python train.py --d_model=896 --head_dim=64 --optimizer="muon_variant" --lr_mult_o=4.0 --final_lr_fraction=0.1
MLP neurons of a small language model. Each row is named by its layer, matrix (down: output weights) and neuron, and shows model dimensions 80-175. Each number is 128 + 32 x the weight over its row's rms, rounded and kept within 0 to 255. Numbers have three digits each.
After each neuron's rows, "raises" lists the tokens whose logits its output raises most directly, leaving later layers aside.

L6.down1641:158146051122096164127107142096143118151100170162128116144156129087134150137120152143109185047170132128168121101125115150135117097118152129104147098148105134106183170126143133092131110105177102137108121144117176135062130139152108134116109070152140119097129139137136209115099184157152135075
raises: "hi", "han", "ha", "h", "hen"

L6.down1187:140190153084125137161156145074123174130078162135120073075145098115047146141092129150117173106099121102126107168135103081142165198100151115093092162084115075140182159125175140096068099125140119093162065131122141169140122132105115107109131117100148100153096091171073131175084152152157163074
raises: " of", " Of", " times", " Summer", " search"

L6.down2512:158093104121110154125083130113166184104086138066166079090151121080139142183144116136142131122088159101118158108119103036123127154173079156134119122187105159163168115142084119096166111121127112138137103091172096160112097118109126095108158095145133153131057175107161103125068121166174122127
raises: "ify", "otes", "tain", "ize", "izes"

L6.down180:143081119205134119088141112150115104081106096120136101127115073131107206117077117185115121123178116110106131128105125120119158183055109111138157130140135098099027134136129107144134116154148188162108157108169162163128145138156087143139103096163164117110068130148081185073170180187141124140
raises: " this", " any", "American", " these", " the"

L6.down2003:186121102084141147168118136098125134140101140185122117133166117062147146047142116105113085132123201143125076109101150091179154127136111174122122121196159122111079155115143078130136145098125113125162125114174099104119123113190148168168113100149135150095168184119115122120148117144139066152
raises: "on's", "'s", "a's", "i's", "o's"

L6.down1679:105139134163093101179093126137121125066185081126123151147194126150088118129165065174096194131112148068131129166164140167065190108090168047131122096159144090120119142103098165148138114113166116079105074080158099145119171109092104119146132209195099136108093053074123079134134122145125164111
raises: " when", " his", " another", " its", " two"

L6.down3080:146103114149162158170118101149153130167071151108142138073124161064125126102097162190117186142104148148118130104097066109071116137126093158167187146128025106101216122131133101177158171084143036067083078191143113184137104125194102154104121079192133096151145063149084137163154140127119162079
raises: " that", " which", " the", " all", " origin"

L6.down2004:144110111111160112161128140101086161127116149100121113154109115102082242154136125071179091136100089140066144124145122087133055155160141156152085099144074104091161046134170128143119150104164168148138138116159150107108170147077164109121123133110100077116138105135114072125166075175154143114
raises: " a", " an", " no", "n", "oth"

L6.down2865:142137116137057172137151153081130160128082157086148070165110108026105182160125151140111099168148137129085136095079157114078105120098166122085146140139068139099166167103160135122147110131123178143110099139140087080138161114105109149142157080163135128112080128118124183136096089144074160120
raises: " their", " its", " my", " the", "ment"

L6.down282:089129148165123124134153097097154213181118093124143135106136124094081067154156162088134114141113126058088061069109116145159141126146136095146116129128149099173130083147151147099117163129125122086141142142093132119169116107175146102066076141151095127094083094099107109137136124089215136144
raises: " times", " decades", " years", " year", " late"

L6.down1423:132097124179158136078076157094087102141156095161159136113083143119136078193168160114179091126119113115138164143138132152179110124161164085146093152137105138121156113151111090123150110187129120116079142144132113168140128131143131153094092095114150159206091107137052130141046212099130097120
raises: " are", " others", " were", " other", " have"

L6.down3492:122091167147108143089168163148081248149125112105136141116157129138150141126136115169160096131104165103122171149202175137111112177123154141199154131168154053137099130128073138091158114154095096115095118093138135142165125119150182094102108104161170116136131092119164134093114120124149163167
raises: " this", " these", " such", " charge", " it"

L6.down502:183092048104128080101106082130142134113110128060100102143109116124139090086094114131148123151126204166105094121125082117113102133210115117121179079101116141148093145111183081109140122158163095083172106181124089123188103089110169169073115097183174097168116168165138128157154127146151145081
raises: " they", " possible", " that", " needed", " he"

L6.down955:192151131085174146144205120102140130109064149128152123180139112121130114112158146173096118110096118137161104103226118126135161153092198093122152135139170121209112188132152118122126151164118172143095143139123062113147115101150089083096102146203155122125181140089163117144136113161102171136
raises: " first", " fin", " few", " own", " most"

L6.down1545:112094100249112139125157115083102136120135120121173186122100025106104123155143152142078165104084082132131129201158125155131125165139118127155096094113201151187114142147097149126122086131148084129136163168078165089125113079075087162136090159073140099176103129126136144092111133128130137098
raises: " bomb", " accident", " fire", " attack", " explos"

L6.down1304:214088097118112127160122130137103150164082157117177125145172102091146151117121138128140135073110169158107124144094103094139144146144151124124192169145085127081134079146210134120111132082102143112108112149166081144067104139089078150170111157123139147102098127119123138094127093076129147199
raises: " itself", " the", " its", " through", " into"

L6.down1957:125089166132130065115143126083121146175072124126142149091117113043161129078096166113121194151107166113133175087150114098189106124157110177092144114142080171117133097160108135081110119138083142128163169144118199118129169101132128128147098099110090066137185134205121176118092138129068103131
raises: " taking", " rele", " building", " providing", " creating"

L6.down3107:082188134153097100113087138158103100147116059149152111079166167127132175174156113157162162106120111178126061212094154099147121135140144112146096162116107097108171174151085078134100191139101156172054127112166209147051169095078168097131106125145151134101142116115147160082134146145091122158
raises: " of", " Of", "ray", " some", " many"

L6.down2593:102125177139114093144189178125138162068145119163134083087091165120107133127178151159108161100173097130096157094182103138144117120085087130123093115146079140119197131103100180093103124157142070146101116140120108118089130173116063074077118152091101117137131123171149116136114156140139147111
raises: "ness", "ian", "ically", "yn", "ion"

L6.down1648:184083098098117175138070150092210182103091142067165049086176114099121137136155117123133109113088184118142118118079128078163128130151140120115096101138095143085211120105126060121165106098180169113150119090116077147110135124133114129157165166135089196089088122098140127133118113186120129126
raises: "mit", "ify", "rote", " itself", "ize"

L6.down2414:105090076127118178164100069150147108090157065143154114154177167129081153117104139124103056202133109126120089127109144168170157103139118170129133163147123106129102146159140075115110114092132055133044139129146091105091114203139170080091144090161096150122107060114157113173075111150126084145
raises: "000", "08", "001", "06", "00"

L6.down424:160213116103183166102100098111185191128183103095111124145104040104127091114129195132171149119176122123142141167157099155152156126104177141118170132093143082158133137107255159135174144160154139092061116094187137117137112091119137175175135137112166124208078158061086192133158132141129111102
raises: " his", " their", " how", " the", " its"

L6.down3330:097102114160087123126124112121131111180130131103109109146193131149136122159086130154136140200132100126109119123156108133047160087180096133121128143133164153135088170147106107150118157130193161168201130105150084214153082098106121181139157127140152174179092160184170117161109135151131137164
raises: " were", " consisted", " include", " could", " would"

L6.down3059:126106151122158176192098135186195201144097164116137055198106129133129195109093097132134128135081147106159162069112125127083144174134133046084100168153130111127158122119159135119159140201163101125136149146139176137124104102139084152145146104155147160090080140079192192102090175146164154065
raises: " the", " its", " their", " his", "ts"

L6.down996:101144162113078135161070161089194113110098155100162180127119139120100126083180115139126133125131178162144113103100110099108112180129126179115135065145137130113137113144119161144094127118147087096119093149097121122157108187156080096150163124111076102150135121146079193104055134147168175174
raises: " including", " respectively", " etc", " and", " together"

L6.down1062:129148117082059168141137105118147102134132112082118100097142136144210111116112098121107125102098162152157101089101096105153138093161100066113139073051116162129090131104088135098129156116084168182117133134141180184107109173131075153122139197149097150077104093125093094167146144086154131118
raises: "ered", "ed", "ited", "uated", "icated"

L6.down2244:106123142131160079110126196070090060164062108146176133079147088144147150161136150117141185100128093125123157158131200126115193142147105158059172170085079125120220068157145062103165136129107129090163113144116131116146140095108110152108126104153104145105128159122079101143155112210181156117
raises: " of", " Of", "the", "ment", "ts"

L6.down1028:119088132090093100146113138141117088070083099147134179118114175134159108106134130121151144146137152178125067122131188156120074085109142122156107132142140095134103108131137144146155112115143146119169076158139074041191066163072180111133154171110109102130116168142110143157092191047157168150
raises: " yellow", " red", " gray", " white", " green"

L6.down2986:116165113161128151114171119105115164136185108113131153097155138191126090068163153142129132105176059117181116076136173165205061138114172111132135141121123125102069126084123103122104119051171134182090122187087138143163141176191103146083112171151127171112144116109101135135119123051104131102
raises: " time", "rand", " era", "gen", "ers"

L6.down981:092127122122099167122124199122147139164125170132120151099109158093111160092205130124168129097134031161125130137159135106121119039127192162132130164105081099116142118115137108152192137140145089165151092153153166143181159170095073072143125109127123101084128195167099124112155168131154101119
raises: " etc", " others", " respectively", " finally", " ;"

L6.down1911:083109145185111152129156100131120146111185151152154110078158117145113140149134121131080146093100147080136186089153160107152183117131089109193117102107160078117125139127114136178140121155145143125140106123092190154142102097094087139156074087146118141120158089091107129080110137183101140105
raises: " November", " September", "August", " February", " Wednesday"

L6.down773:144157115182090091132155134081097113104105111107105118173120141132167108091126139125083102092124152121147143148158169148109154140152151107187089138116113092150149143156075082112131131126101115129085117194126131151100129107116107080100107130110126181164139145134134103134135085105117081157
raises: " south", " north", " west", " east", " northeast"

L6.down2099:122129127106114132178114155112155091130166118136121169126059062109171140127100119109125114161187094149119113094079087167102114115137103110135108150073116077148110199155119142136174180161149100101132121115139143178128123097096118111143125132159138154201136107180069151157129128126141145086
raises: " are", " were", " include", " remain", " have"

L6.down1236:147130144172122142174142113149123130098096086154114135128127147152168154155177192147125150094130136144076152099138125143154124116123115129105137130184152129106186171139103103066097187100064087118157149092146066068172166154121129106088116134122118127157118119111111148144157098126141105142
raises: " owner", " staff", " participants", " captain", " members"

L6.down1646:132184078125067104107207128091079099168128069102107122132117112176130085118130097091150088120127111174113083123141170205147164105116080154056160124113179118238103107155124123139118141117134081207123133132162165117158114173106127169142119045114108132172167186133064136125150067125156137113
raises: " establish", " have", " create", " remain", " maintain"

L6.down678:200112155137108204124096147098138119093056089061170089065114164155100130115167117072088136110080118127127128106097098103159132143159116120102147096103120105108153124127088097145136103108157164133121079082163130164120118093151076121191166110127076159112089150118099131183095084144108157138
raises: "uring", "ating", "ving", "ises", "ize"

L6.down3177:148145111128099138090181195107066133169081139116147173130117102156145125107122089092128099127079107125130104098097121131137186126114173151177094121147131047132126086157088190130182142161083172157058121112104136137138158120142110120179148119182114081113183056152069112180155176132101111116
raises: " Before", " Shortly", " Both", " Among", " According"

L6.down1336:132155134096100114183103145141137147145161069115150147113105137125099104125114151181171122145111191136138119099138134125114091163155129097139106149103069080116089116093073138102180141079125099116087132102087139164119165111114054145102054171072100141098169118160118130176114085039190125155
raises: " times", " time", " year", " weeks", " day"

L6.down2077:126190099109138133112133110094102122199104070132094123104083091152135145189117100146155135086128105156164104130087106106145118107122171069107127104137127130158204162143113168094129159085153110129087120138152177160123072108151165110148102120150111106162134114112144091172093142123098159069
raises: "hi", "har", "h", "eep", "han"

L6.down1789:087149133192094119154187093101147119149160111118147152075128145103129134187119086068142093141133154133177107075143135092075117117050138099133150116093131076115138141161076142203079121156110099146146082093097083115116148101162098153060184133149164104121141122074122053110122046113153123156
raises: " February", " August", " April", " January", " September"

L6.down611:132150118158138053176104113115135160115137149164124131094140134090082064126139173131107071128150148059151105114118145218168084163068127108167123157111148089119157076145123204120102157135142125183127175084069118094138092186154134127136199197131127183159147104106104105168128206111147133177
raises: " era", " period", " time", " founded", " young"

L6.down2059:147069119103083098104078121144105203137101102094168133122165153087121137111083155124158162094150127089104079134103073098132121170153128101111134198119135118181184093173166089159131130143145118145142117112075107148067107101151075112142080046119121085122138187143154115108071124134077182130
raises: " article", " newspaper", " magazine", " review", " poll"

L6.down2561:120130133079175145132099115111164112116083095091109156109129106128131122197152100166158120091124074169154089156101103118141055129129145139115110132155173118073185147073138126153163149104109079090143171155139140171099141111163158110203117153155122134145088136135095054140126095134163148107
raises: " a", " another", " one", " an", " Another"